From a checkpoint of a small transformer trained on Wikipedia.
Size: width 224, MLP 448 SwiGLU, vocabulary 1024, 3.79M parameters.
MLP neurons of a small language model. Each row is named by its layer, matrix (gate and up: input weights) and neuron, and shows model dimensions 160-223. Each number is 200 + 40 x the weight over its row's rms, rounded and kept within 0 to 999. A neuron's up and down rows have the sign that makes its largest values positive.
After each neuron's rows, "fires after" lists the tokens most often just before its 100 highest values on Wikipedia text that the model never trained on. A number after a token or word is its count.

L5.gate165,262,158,337,181,200,164,205,216,159,193,211,246,239,250,186,137,189,234,213,281,191,175,166,212,224,142,151,174,225,234,207,174,143,217,187,181,170,193,169,193,146,205,211,211,256,167,222,146,162,267,261,236,251,227,267,244,255,188,262,187,194,150,242,209
L5.up165,194,189,254,193,267,160,165,207,179,214,137,206,186,191,133,202,182,163,203,252,196,167,243,195,213,197,180,195,238,218,231,245,167,148,224,161,140,257,217,182,235,224,295,124,210,223,246,146,149,244,174,243,149,195,185,250,188,196,230,226,185,177,211,174
fires after: "p" 38, " pro" 11, "ro" 10, "-" 8, " " 7, " Pro" 6

L5.gate414,190,130,188,213,202,228,228,181,190,208,170,221,211,160,184,195,125,208,163,211,217,234,160,233,205,161,267,165,237,157,205,209,176,137,155,236,132,221,211,221,138,154,238,166,194,250,122,183,237,240,215,135,192,236,250,205,181,245,165,285,195,226,222,231
L5.up414,267,265,207,131,80,134,162,238,220,166,229,234,249,179,183,163,131,248,189,207,176,185,231,143,218,177,141,175,154,221,222,195,233,187,144,221,251,223,173,151,229,275,170,197,246,199,184,178,191,186,213,222,186,297,221,236,174,182,204,107,228,255,255,229
fires after: " for" 20, "our" 13, " f" 13, "or" 8, "up" 7, "ub" 5

L5.gate47,194,166,217,278,210,196,238,215,219,192,167,176,201,147,189,260,227,230,227,244,178,219,127,99,232,138,235,190,158,169,128,265,145,164,152,194,201,246,151,188,222,153,208,226,177,192,243,207,154,120,208,170,292,160,195,173,205,223,247,231,201,187,242,275
L5.up47,129,218,245,180,189,200,337,160,247,262,199,241,168,197,205,190,218,211,187,259,215,169,240,178,207,188,170,248,227,107,198,207,244,289,155,122,123,190,186,170,219,241,275,171,196,183,168,176,247,167,203,187,204,228,159,148,210,230,211,212,196,163,225,214
fires after: " B" 23, " l" 11, " pl" 9, " Pl" 8, " L" 8

L5.gate218,142,208,156,188,204,270,206,252,135,257,240,210,205,164,133,209,178,146,176,126,201,149,225,152,215,177,203,233,221,167,182,150,209,181,155,187,273,227,171,207,201,201,246,238,188,237,156,244,246,207,198,240,244,157,187,210,195,91,164,239,69,228,249,270
L5.up218,174,203,222,199,258,204,157,237,167,164,217,252,207,254,164,244,224,140,256,188,251,157,174,189,182,154,164,208,218,162,166,145,152,267,161,186,221,218,124,243,188,216,155,172,233,184,185,187,114,182,197,184,121,197,249,196,191,91,202,209,194,206,162,255
fires after: " M" 21, " B" 16, " ch" 8, "M" 7, "W" 7, " w" 7

L5.gate215,133,201,264,224,191,155,163,198,177,117,142,189,227,180,215,182,208,178,181,173,228,133,173,183,185,164,158,145,244,236,127,117,166,195,241,106,192,228,243,237,229,156,160,242,221,196,246,201,190,304,233,207,165,206,269,228,224,244,239,198,118,155,144,187
L5.up215,192,214,209,202,173,229,216,161,170,228,201,221,168,220,283,170,171,114,171,216,179,144,108,179,180,232,186,175,152,169,220,244,202,246,207,234,204,201,220,200,141,264,174,219,260,280,185,194,183,280,203,253,95,187,171,176,159,228,248,163,227,140,312,234
fires after: "and" 28, " d" 17, " D" 10, "d" 9, "c" 8, "p" 6

L5.gate412,207,216,180,183,276,213,235,177,215,268,163,143,213,168,113,215,242,145,185,276,164,187,191,197,167,172,193,236,192,179,118,148,269,119,242,220,164,200,233,215,299,214,256,260,109,250,202,192,163,168,214,217,224,243,102,203,186,116,154,164,237,192,230,244
L5.up412,181,210,188,239,175,215,247,169,167,148,230,273,181,209,191,169,168,223,191,233,149,243,195,184,233,236,195,209,176,203,105,226,248,223,225,217,171,168,224,114,201,182,153,210,145,257,185,203,171,267,174,212,248,221,187,164,316,194,293,235,248,134,212,197
fires after: " H" 12, "al" 11, " h" 8, "o" 8, " col" 8, "ite" 7

L5.gate363,273,201,206,159,203,158,231,190,292,201,117,217,240,314,154,181,208,170,154,223,180,251,240,204,175,130,150,237,214,263,289,233,205,182,218,225,193,102,216,217,159,178,135,233,225,198,199,197,216,199,267,187,305,201,265,244,173,166,210,164,218,176,204,165
L5.up363,203,123,198,181,205,219,218,224,191,206,236,267,166,153,202,284,185,141,188,163,294,165,189,217,201,192,204,167,233,209,347,233,211,183,227,212,197,176,218,186,218,192,252,203,169,191,195,189,184,228,192,191,197,163,169,206,194,250,208,213,210,162,214,172
fires after: " Rep" 16, " v" 14, "v" 9, "qu" 9, " t" 9, "cc" 8

L5.gate153,261,273,174,187,166,159,206,165,278,195,233,183,183,230,166,140,219,153,180,263,182,180,200,210,250,180,200,234,229,189,171,221,147,154,196,183,163,119,198,160,187,219,228,201,181,127,212,231,139,199,271,156,234,230,200,219,246,142,187,181,220,227,182,224
L5.up153,321,135,195,210,241,199,218,201,184,195,240,233,150,178,176,205,178,120,249,239,141,234,234,159,126,194,215,250,212,179,188,203,158,217,190,202,225,217,112,261,220,193,198,240,244,199,227,238,203,164,225,240,240,233,249,218,225,261,167,169,207,151,215,221
fires after: "re" 14, "le" 13, " H" 9, "th" 7, "v" 5, " h" 4

L5.gate65,179,188,217,229,115,239,196,248,196,166,244,211,201,161,196,183,157,167,286,141,261,119,195,241,158,189,251,213,249,207,185,172,222,230,146,225,193,214,162,176,242,267,156,175,153,181,224,245,181,184,281,173,161,257,244,182,253,229,132,271,185,206,257,234
L5.up65,217,134,154,249,166,192,165,224,194,158,217,247,128,187,261,201,203,186,211,212,194,178,218,238,266,215,160,214,224,139,133,229,271,224,288,252,189,215,209,157,184,227,211,200,232,137,157,239,229,178,202,222,176,141,241,255,158,225,219,233,216,263,223,273
fires after: " K" 31, " th" 8, " O" 7, " F" 6, " sh" 5

L5.gate102,190,163,185,222,172,231,195,183,235,136,236,263,198,194,145,121,181,169,246,158,142,210,175,241,252,169,184,199,212,150,230,132,124,270,280,236,232,234,204,229,201,153,223,179,143,153,153,217,209,191,146,163,271,199,185,261,215,198,208,222,197,264,308,227
L5.up102,223,137,199,219,234,212,201,243,188,201,169,137,209,216,200,153,229,205,235,161,242,219,102,167,196,200,196,155,227,236,264,203,150,264,204,245,164,207,262,232,166,186,256,147,188,107,143,120,217,212,225,106,166,159,185,207,213,181,211,197,211,230,305,117
fires after: " E" 25, " " 19, "e" 15, " n" 14

L5.gate35,172,184,235,202,228,236,105,268,113,211,199,146,176,192,220,126,207,250,208,198,198,195,208,223,180,168,229,100,213,164,185,183,177,91,191,206,163,236,255,241,173,198,279,182,218,244,227,195,191,293,158,188,199,226,218,229,211,128,209,160,173,226,251,294
L5.up35,186,237,195,282,164,218,228,230,181,236,218,181,184,136,215,165,186,181,175,280,146,229,250,183,178,233,182,182,222,216,133,256,239,145,147,223,199,161,182,237,202,285,265,216,188,224,206,214,219,185,189,267,126,186,213,248,211,168,202,240,228,178,187,247
fires after: " s" 18, " M" 7, " m" 7, " res" 6, " kn" 6, " S" 6

L5.gate237,165,155,196,228,207,222,250,167,135,257,160,225,176,201,168,233,193,154,198,131,236,270,210,190,243,159,150,246,202,199,136,216,158,272,198,223,164,168,213,223,153,225,182,162,173,200,301,183,227,181,219,188,247,150,204,246,215,297,227,142,233,243,181,209
L5.up237,150,167,228,303,248,175,195,83,195,151,126,239,177,237,190,229,186,181,194,203,242,170,218,188,136,191,167,189,156,117,223,213,179,202,217,255,116,260,195,208,194,226,337,139,205,161,227,175,93,175,181,226,202,213,189,232,194,239,243,228,185,210,200,250
fires after: " th" 26, " ab" 16, " A" 10, " Sp" 8, "ver" 8, " B" 6

L5.gate305,212,223,261,129,229,197,183,223,214,269,255,217,171,162,177,153,199,264,208,172,211,120,202,210,205,161,208,247,172,174,143,166,117,205,227,261,243,196,211,166,216,236,207,224,92,180,218,195,207,211,208,186,256,248,213,256,218,231,152,147,189,269,236,217
L5.up305,249,208,289,200,302,253,173,249,230,230,210,163,193,152,202,138,165,221,229,225,170,168,290,222,187,197,273,256,167,136,231,189,246,203,190,223,222,238,203,156,282,207,241,220,177,108,167,164,187,250,170,192,241,248,229,182,245,190,167,187,243,149,247,223
fires after: " h" 38, " H" 18, " comp" 7, "ro" 4

L5.gate443,221,177,138,174,347,191,222,173,210,180,185,231,191,187,233,211,210,186,178,95,199,138,138,166,197,174,259,220,218,147,243,193,200,233,234,187,216,211,195,239,140,197,191,173,177,122,189,198,214,264,198,164,294,143,187,293,181,176,151,303,208,209,176,187
L5.up443,221,252,177,202,155,215,200,193,223,255,177,209,198,212,190,216,223,209,184,217,225,170,204,211,233,200,189,235,139,267,249,131,208,232,133,285,238,184,120,234,200,219,151,246,237,277,210,192,185,144,114,245,212,168,163,232,202,224,165,137,203,200,189,208
fires after: " b" 35, " B" 22, "b" 14, "B" 8, " bu" 7, " " 5

L5.gate401,205,178,152,248,250,210,243,279,258,192,229,228,206,89,132,227,160,193,237,180,146,212,199,169,250,174,244,176,181,242,250,171,159,216,144,222,140,239,225,216,131,190,133,161,234,164,175,144,202,182,231,222,209,271,219,176,181,226,216,183,165,157,238,240
L5.up401,222,215,225,225,175,224,248,187,210,286,179,208,281,96,183,160,171,208,208,114,241,100,172,194,167,200,195,175,213,210,188,215,232,131,270,172,202,189,169,289,226,187,179,247,192,152,166,205,209,198,151,264,170,141,170,149,149,258,227,197,271,192,201,228
fires after: " ch" 17, " J" 15, " St" 15, " j" 12, " st" 8, " r" 7

L5.gate269,167,223,215,222,205,250,252,198,219,224,213,194,203,194,186,126,119,251,189,250,228,207,186,211,182,180,217,223,189,196,165,169,213,184,277,207,201,209,231,247,199,182,171,151,216,202,200,184,181,249,250,264,228,298,196,183,117,237,207,219,207,65,253,153
L5.up269,201,202,218,231,249,320,261,183,184,227,182,160,215,230,175,180,157,228,163,186,140,122,198,263,219,198,231,210,196,228,223,208,173,215,205,227,237,178,178,182,171,234,202,165,240,205,152,236,156,181,193,100,248,228,147,172,216,202,141,291,182,128,195,215
fires after: " S" 38, "y" 9, "s" 4, "um" 4, " N" 4

L5.gate357,244,217,232,225,157,268,171,249,146,238,224,189,220,179,204,205,213,185,223,194,197,144,149,219,166,160,156,227,217,192,257,174,141,145,202,227,150,175,264,150,243,240,243,200,168,216,224,266,145,200,253,180,213,168,231,240,208,188,170,228,149,256,216,314
L5.up357,263,155,274,215,221,208,97,194,125,224,190,302,168,135,201,210,225,140,201,275,231,208,201,274,154,222,288,225,174,213,184,189,196,195,165,219,151,263,211,161,225,186,266,186,243,182,221,165,165,199,206,229,207,175,231,176,219,251,181,249,157,301,219,160
fires after: " l" 24, " th" 17, "r" 9, "w" 7, "st" 6, "ur" 5

L5.gate351,180,280,199,106,274,233,157,166,206,221,136,138,150,120,138,158,176,163,216,225,211,152,225,137,179,157,240,253,233,155,143,196,135,197,153,144,244,165,196,204,208,204,176,316,186,262,164,162,247,261,220,156,194,186,186,229,191,125,200,168,199,296,239,200
L5.up351,169,178,187,120,288,231,151,225,126,237,194,218,200,212,267,220,155,162,194,213,197,198,229,205,185,183,243,180,232,164,209,177,218,157,155,251,223,163,232,198,204,249,181,222,156,252,234,130,209,217,219,169,153,129,230,277,224,155,219,229,168,227,178,234
fires after: "em" 17, "as" 13, "ot" 12, "is" 10, "on" 7, "or" 6

L5.gate315,173,127,207,273,237,237,211,217,230,189,199,224,217,158,127,181,225,187,225,182,263,214,171,164,286,139,172,219,142,160,235,235,195,242,167,163,180,199,177,221,148,142,212,196,147,181,255,239,214,208,269,184,226,178,213,229,247,227,197,127,165,187,217,211
L5.up315,202,194,313,251,225,199,249,201,220,212,221,271,200,168,276,232,181,225,258,141,238,204,179,196,149,176,187,269,180,203,217,234,270,209,165,143,137,263,153,217,79,242,205,249,232,143,250,263,219,187,215,241,254,206,220,243,270,259,165,248,145,248,178,178
fires after: " B" 16, " K" 10, "b" 8, " d" 6, " G" 5, " A" 5

L5.gate58,169,180,171,175,228,272,146,232,221,240,211,204,259,177,194,176,210,219,152,214,212,108,201,274,212,195,256,167,225,183,196,206,172,231,212,208,195,194,200,187,159,251,257,117,214,206,184,225,204,175,163,183,222,248,187,173,246,143,193,248,228,194,238,210
L5.up58,110,110,109,247,176,245,245,191,153,171,152,205,168,183,200,220,225,172,177,229,260,166,166,261,237,196,194,204,258,187,224,180,169,217,222,209,162,193,218,262,224,296,134,176,171,163,235,248,268,178,209,171,126,231,165,193,148,145,240,160,203,236,205,256
fires after: " m" 20, " S" 18, " M" 14, " P" 9, " s" 9, "em" 8

L5.gate349,183,178,188,250,160,217,152,239,222,202,198,263,251,224,198,196,193,226,170,150,176,220,203,187,177,182,184,206,222,207,263,243,191,115,176,231,219,235,209,177,239,234,180,121,201,146,201,140,202,179,220,236,173,241,224,158,178,244,257,184,217,172,251,280
L5.up349,196,167,180,235,229,143,215,215,254,242,216,283,271,192,245,189,167,122,196,137,146,209,155,176,221,215,193,174,119,243,173,251,175,232,244,190,223,185,187,186,191,285,240,175,160,201,190,211,241,255,230,185,196,208,173,229,218,300,200,114,248,220,322,170
fires after: " J" 17, " j" 11, " ch" 9, " bec" 8, "J" 6, " att" 6

L5.gate168,145,221,203,210,210,186,153,204,186,192,239,165,114,220,218,178,209,189,189,187,242,138,203,191,208,172,226,261,238,196,161,263,153,174,158,204,189,113,123,244,187,176,201,270,224,153,191,211,224,217,261,235,177,215,141,193,215,216,160,186,158,198,212,208
L5.up168,258,155,190,206,199,250,162,157,219,154,160,318,263,233,151,204,225,171,139,154,179,179,207,136,194,219,132,237,177,269,192,199,207,200,146,153,170,155,219,275,206,216,193,279,211,226,173,212,234,216,237,175,238,172,234,230,219,149,229,174,290,192,206,183
fires after: " c" 21, " D" 12, " T" 11, " W" 9, " M" 9, " t" 8

L5.gate341,277,207,155,231,199,137,152,221,191,197,195,235,207,209,107,197,185,192,252,259,148,174,157,234,192,168,206,214,197,208,179,195,188,136,212,280,223,187,173,135,221,159,193,258,111,138,216,142,195,225,228,245,225,235,212,165,271,206,210,202,197,200,287,178
L5.up341,187,228,193,151,230,182,156,133,256,220,235,225,149,198,140,117,187,208,211,205,158,152,251,214,231,200,205,226,240,207,157,169,209,146,251,211,236,148,269,224,153,169,142,281,252,205,228,211,118,218,186,136,220,163,126,99,201,201,221,240,221,189,168,240
fires after: " H" 16, "al" 13, "iv" 11, " v" 8, " V" 8

L5.gate152,136,222,245,220,272,152,132,218,155,185,211,202,207,134,163,217,180,246,248,189,200,162,220,113,255,148,213,139,136,168,108,221,181,215,249,128,170,224,179,203,187,146,226,175,197,195,279,253,213,254,209,205,260,194,274,257,238,222,216,243,173,158,247,158
L5.up152,143,249,228,165,217,182,209,215,125,196,191,143,162,148,227,204,229,208,198,219,186,165,226,110,255,186,198,230,167,178,137,183,169,204,195,146,109,255,226,273,213,224,214,159,210,166,172,249,265,255,156,202,207,129,238,210,272,208,189,254,221,147,196,185
fires after: " E" 29, " O" 20, " o" 12, " P" 6, "O" 4, " e" 4

L5.gate97,195,204,186,152,230,158,190,240,176,169,195,217,216,219,201,185,158,267,228,199,186,164,247,184,195,150,146,189,138,203,186,133,208,188,167,232,271,179,108,242,187,265,164,196,235,173,181,300,189,185,279,191,252,270,264,190,189,166,181,248,168,278,194,291
L5.up97,193,118,283,165,126,113,159,141,223,190,222,271,285,182,224,204,151,198,203,251,172,220,225,205,212,205,204,221,165,277,173,153,240,200,181,197,188,184,159,151,215,226,228,198,222,240,188,219,159,172,209,124,239,213,210,122,221,176,187,144,257,149,147,244
fires after: "1" 27, " f" 17, "H" 11, "I" 6, "5" 6, "," 6

L5.gate80,128,245,109,224,207,188,209,262,309,201,210,181,209,147,193,266,126,327,216,173,273,212,202,182,214,165,201,165,168,203,212,162,170,168,155,153,264,285,206,224,165,203,183,240,195,193,103,231,199,193,278,170,252,257,186,159,157,216,167,249,154,204,151,172
L5.up80,216,155,156,150,110,190,213,132,174,205,67,179,202,220,205,175,197,239,130,234,169,189,199,193,176,163,200,191,218,226,217,243,221,159,158,218,215,132,193,242,202,196,245,228,298,186,195,258,245,125,209,178,280,264,211,218,205,196,197,189,187,226,228,270
fires after: " S" 25, "s" 15, " s" 6, " ex" 6

L5.gate352,212,205,185,253,260,229,186,185,183,201,219,166,197,153,125,164,186,248,164,241,235,188,143,235,183,120,278,175,245,186,214,264,267,186,186,134,182,197,113,280,242,141,190,235,199,186,195,202,200,223,237,306,267,167,229,143,203,127,224,223,204,161,253,228
L5.up352,227,195,208,183,194,203,246,239,144,189,193,224,215,177,186,188,158,193,197,223,248,175,150,242,123,200,176,235,189,214,254,156,161,274,248,213,162,175,177,203,217,131,203,150,118,105,211,186,250,204,214,246,333,208,195,287,220,196,203,295,211,192,273,183
fires after: " L" 32, " l" 18, " Al" 10, "U" 9, "l" 6, " U" 4

L5.gate101,230,211,142,210,286,235,196,246,186,177,302,153,158,208,191,219,171,255,247,200,198,179,206,216,217,190,269,128,217,98,183,228,161,174,193,261,148,246,232,220,187,216,178,131,151,248,174,235,251,200,213,227,202,209,194,219,230,217,239,322,201,222,247,210
L5.up101,121,164,86,219,208,170,151,227,182,255,229,188,156,209,208,173,161,108,275,245,208,205,173,228,113,205,222,180,203,161,181,143,147,172,189,181,168,231,144,225,240,212,223,207,206,227,163,195,155,169,175,200,205,215,195,196,209,168,250,221,166,313,203,166
fires after: " l" 20, "r" 12, "l" 10, "ec" 9, "m" 8

L5.gate0,180,114,199,249,332,191,192,240,195,237,151,172,210,176,244,168,185,196,188,192,162,198,238,146,138,162,239,239,259,155,189,166,210,181,242,204,226,228,199,217,171,204,195,278,201,267,254,129,153,251,214,151,222,163,223,205,211,159,196,221,164,170,233,186
L5.up0,260,206,254,156,177,271,161,166,189,262,158,216,220,218,236,158,167,195,147,217,176,234,200,223,167,218,285,170,173,188,275,230,254,174,141,172,220,181,241,222,157,186,228,162,252,153,114,170,150,190,106,219,191,180,110,215,215,279,229,248,233,200,215,232
fires after: " B" 27, " V" 17, "in" 15, "b" 11, "ad" 9

L5.gate49,173,196,205,180,203,174,178,237,152,257,230,216,172,190,178,215,229,134,264,158,187,157,180,192,149,157,133,220,176,205,133,207,219,199,185,245,214,155,198,183,188,181,202,257,159,195,243,192,114,236,271,201,211,140,193,254,223,235,168,188,210,267,143,204
L5.up49,131,214,247,209,239,188,175,206,218,239,243,94,172,167,194,228,235,195,197,271,156,152,246,226,161,189,173,238,191,208,198,165,187,236,212,144,225,209,202,232,164,97,226,241,191,120,195,102,168,229,223,296,240,187,240,168,322,195,165,139,194,259,191,218
fires after: " H" 13, " h" 13, "a" 11, " sh" 7, " B" 7

L5.gate202,186,151,200,196,257,159,199,218,205,196,190,173,161,160,284,148,138,273,165,227,244,191,218,284,235,169,262,197,237,191,206,187,220,123,180,123,226,173,193,252,316,208,262,181,187,144,213,184,142,193,182,273,225,172,179,232,251,206,205,169,145,163,226,193
L5.up202,127,91,185,227,227,198,157,258,196,251,129,163,205,182,206,162,157,271,154,229,122,168,203,295,204,223,242,155,251,218,153,190,242,212,149,221,238,243,249,132,220,256,326,145,181,188,193,164,208,193,203,239,156,168,221,210,177,219,218,147,152,237,230,173
fires after: " V" 16, " p" 13, " Pr" 11, " s" 8, " S" 7

L5.gate87,247,124,170,148,194,170,174,225,257,229,202,209,162,133,223,160,173,210,275,194,267,198,169,152,229,163,205,209,262,183,185,202,205,127,194,166,151,162,159,279,201,180,212,199,241,163,206,252,173,180,174,170,127,125,162,238,154,147,115,187,162,196,247,190
L5.up87,194,159,238,217,171,257,185,225,260,178,193,280,183,263,255,158,236,194,166,191,183,245,264,181,242,210,163,212,206,267,173,194,144,232,147,222,152,179,157,186,201,211,191,225,242,193,163,172,207,159,209,151,149,173,193,155,153,177,217,189,232,178,193,229
fires after: " M" 22, " D" 19, " m" 16, "oc" 6, "v" 6

L5.gate217,218,172,238,154,222,123,164,263,176,155,188,266,148,196,191,114,198,178,169,155,277,180,224,183,181,159,252,227,228,240,194,228,227,134,196,233,246,176,225,223,210,255,270,224,161,210,177,158,131,218,238,260,187,201,269,177,123,188,230,239,173,71,261,174
L5.up217,204,158,204,225,176,204,209,160,219,201,189,217,160,236,210,193,220,162,240,183,146,178,104,199,237,184,170,240,293,173,180,223,156,263,164,223,202,224,266,183,133,171,260,200,246,254,210,177,188,197,227,198,158,234,178,277,174,219,278,259,228,134,243,84
fires after: "01" 13, "02" 12, "99" 9, " Ind" 8, "ver" 7, "00" 6

L5.gate207,178,167,228,177,327,149,230,134,174,274,173,172,205,227,209,195,240,182,216,233,186,231,201,211,147,151,319,214,240,201,166,165,208,89,210,179,136,189,228,168,229,179,235,209,154,198,178,148,172,144,248,218,198,213,250,203,196,230,228,167,261,173,180,263
L5.up207,224,259,187,224,121,243,203,194,103,174,228,262,228,243,195,181,226,146,206,181,215,163,187,158,174,234,186,222,225,248,143,184,218,184,188,270,288,227,242,245,229,247,95,229,149,265,243,265,196,232,210,228,191,209,193,176,175,229,208,235,216,189,164,224
fires after: " l" 17, "ar" 14, "1" 13, " n" 12, " " 5, " col" 5

L5.gate332,113,209,175,150,189,243,251,165,174,156,186,223,177,145,186,179,187,188,231,110,311,243,207,236,216,161,197,161,239,263,178,198,171,228,280,205,234,198,227,194,174,158,185,205,199,116,222,164,211,225,210,185,195,209,210,190,218,237,168,194,102,197,289,187
L5.up332,169,255,195,177,140,248,168,137,206,182,166,144,260,295,196,131,194,184,230,173,154,206,108,193,191,192,145,160,195,177,111,148,142,195,254,194,141,192,202,189,208,213,172,256,183,212,178,170,202,277,168,232,179,177,245,163,219,173,153,188,145,155,245,159
fires after: " n" 41, " pe" 17, " N" 11, "e" 6, " im" 4

L5.gate297,174,194,135,204,175,213,149,139,207,231,145,191,190,243,183,190,223,238,168,231,245,139,238,227,233,158,234,157,263,180,236,153,140,151,215,228,161,120,181,203,224,257,170,201,141,221,210,219,193,284,200,191,206,142,240,176,238,204,217,139,223,258,163,233
L5.up297,136,176,192,164,148,194,111,202,200,252,167,228,253,235,184,141,209,185,233,202,163,165,193,254,174,213,144,193,282,237,179,203,207,188,190,279,170,167,199,173,139,252,171,207,199,180,163,184,231,250,194,186,172,224,305,151,243,165,157,202,256,236,179,200
fires after: " f" 22, " s" 18, "on" 9, "v" 5, "is" 4, "ess" 4

L5.gate39,248,127,235,194,174,176,240,204,215,182,133,129,218,197,158,179,251,227,234,182,205,241,168,195,272,133,284,208,228,215,195,124,126,200,293,107,143,192,190,270,157,167,255,204,241,174,137,214,188,170,227,204,154,204,101,188,208,182,216,139,189,194,258,216
L5.up39,182,53,277,190,185,148,193,235,217,259,118,152,223,116,208,201,195,161,195,190,192,203,250,283,241,225,213,228,222,255,159,187,286,186,244,125,97,206,181,182,234,108,257,132,208,163,177,204,179,194,270,209,157,165,194,152,226,179,204,207,106,163,204,211
fires after: " P" 18, " s" 14, " R" 11, "S" 9, "1" 8, " S" 8

L5.gate382,222,235,239,141,235,198,183,216,215,233,201,211,246,187,192,238,189,257,253,167,178,133,220,241,241,174,185,174,265,202,225,207,105,113,198,180,223,351,195,233,219,206,161,128,236,193,190,235,185,201,225,170,321,202,272,237,216,181,149,223,190,155,217,250
L5.up382,87,155,102,212,146,165,220,152,148,178,231,186,162,214,140,183,189,210,115,177,136,236,176,131,246,197,249,161,151,165,206,220,217,171,141,214,148,159,193,228,187,150,206,234,137,204,196,138,178,191,182,115,153,190,185,147,218,213,221,156,180,197,160,297
fires after: " E" 18, " m" 15, "em" 9, "er" 8, "as" 7

L5.gate134,242,227,311,159,192,227,257,195,145,212,184,224,169,206,136,146,247,197,219,204,196,203,85,177,215,161,208,208,230,306,159,240,148,145,193,180,197,224,164,228,149,232,201,179,253,222,207,193,190,226,248,229,257,178,207,267,153,139,151,154,190,193,240,240
L5.up134,241,97,212,148,225,179,207,192,219,205,138,207,172,201,187,150,145,207,276,160,217,275,172,182,207,214,222,69,196,226,285,225,283,191,184,214,182,117,226,194,243,149,224,151,159,157,174,232,226,224,188,207,194,176,201,220,259,204,212,156,213,112,251,188
fires after: " " 31, " e" 8, " V" 6, " Pro" 5, " h" 5

L5.gate135,138,136,229,268,241,262,207,177,231,211,236,196,185,158,151,194,239,233,195,189,313,208,239,218,212,167,202,223,173,213,177,247,223,197,176,221,179,244,149,221,193,193,220,183,203,108,279,165,211,173,235,213,175,178,237,259,215,179,142,213,175,229,208,189
L5.up135,233,197,228,165,161,229,185,248,168,201,217,159,183,198,274,275,196,261,233,252,246,215,187,248,111,210,113,274,270,204,254,167,143,244,237,238,195,274,185,200,200,224,161,137,232,207,232,199,179,182,164,197,185,197,148,223,250,205,215,174,199,286,148,149
fires after: " A" 61, " al" 9, " K" 4, " Al" 4

L5.gate327,207,225,165,199,196,237,163,208,195,164,194,227,150,223,166,165,189,213,286,171,248,207,137,214,217,134,238,256,142,173,183,263,120,204,182,235,235,212,253,126,193,237,216,139,193,132,251,208,182,180,300,219,210,220,189,242,178,189,168,203,192,253,213,224
L5.up327,247,191,266,235,208,225,253,231,160,142,171,161,210,183,234,252,228,199,173,143,231,220,123,237,222,206,166,216,233,192,284,236,212,190,186,190,163,231,190,197,273,196,179,155,228,198,255,162,187,200,177,151,261,160,203,212,164,165,139,235,174,152,191,190
fires after: " " 29, " G" 19, " v" 17, " g" 8, "b" 6

L5.gate447,216,198,154,230,205,226,222,126,214,240,217,167,217,256,161,220,161,219,159,246,211,130,217,170,176,166,289,137,251,105,205,158,143,188,180,190,144,224,169,219,167,208,212,281,205,147,221,205,134,197,229,285,210,192,140,224,180,191,194,178,199,186,223,247
L5.up447,110,233,216,261,146,210,267,172,227,225,212,219,210,189,86,181,228,141,237,226,178,163,234,220,223,183,254,179,235,175,125,173,180,196,178,141,97,171,162,176,146,233,216,205,226,201,303,217,214,121,206,196,222,127,170,277,194,174,159,183,187,279,255,248
fires after: " l" 22, " h" 12, " m" 12, " L" 8, " s" 7

L5.gate325,209,137,174,181,222,221,155,188,195,144,191,226,217,251,124,203,200,198,277,206,188,112,168,189,190,174,231,209,236,135,210,227,194,195,152,175,225,244,205,197,208,308,203,224,205,151,228,194,163,166,238,193,217,228,213,234,214,180,228,153,146,203,279,214
L5.up325,199,207,194,168,212,194,181,256,231,208,239,180,202,129,161,194,226,214,246,249,163,220,155,243,179,184,149,203,205,193,191,231,199,292,111,202,143,283,156,211,185,294,116,202,227,151,171,142,204,122,181,251,154,228,202,166,202,175,269,118,108,216,163,119
fires after: " Y" 13, " r" 12, " R" 9, " B" 7, " w" 7, " f" 7

L5.gate413,163,146,163,201,209,178,128,147,202,109,255,228,267,213,126,251,177,219,202,162,237,179,227,255,226,145,214,214,244,229,193,201,145,145,234,215,216,158,217,215,235,165,191,167,246,95,221,214,214,198,238,182,262,193,270,228,223,229,211,154,216,160,208,251
L5.up413,170,120,215,282,154,138,182,199,223,185,221,231,164,241,204,228,261,241,199,208,279,177,187,211,210,192,163,200,256,152,251,220,212,178,174,207,208,284,165,191,205,200,146,114,235,212,165,236,122,176,193,210,138,202,127,206,242,151,162,181,208,219,206,196
fires after: " g" 18, "v" 14, " t" 11, "re" 9, " v" 7, " G" 7

L5.gate441,96,260,114,217,201,228,229,239,139,190,214,178,164,176,160,151,164,209,143,162,233,160,158,217,201,171,192,180,260,121,179,134,206,205,168,183,182,285,255,157,207,224,195,170,172,217,184,239,238,212,184,224,173,181,126,156,164,207,115,239,167,188,243,228
L5.up441,179,193,210,171,250,201,141,173,176,127,152,224,179,179,192,193,186,101,181,249,216,205,209,166,171,208,152,226,154,193,128,167,282,184,187,239,223,162,273,146,261,213,223,110,260,177,247,168,237,206,114,174,232,170,184,209,142,273,191,198,217,180,152,170
fires after: "a" 18, " sh" 10, "o" 8, " P" 7, " K" 7, "he" 6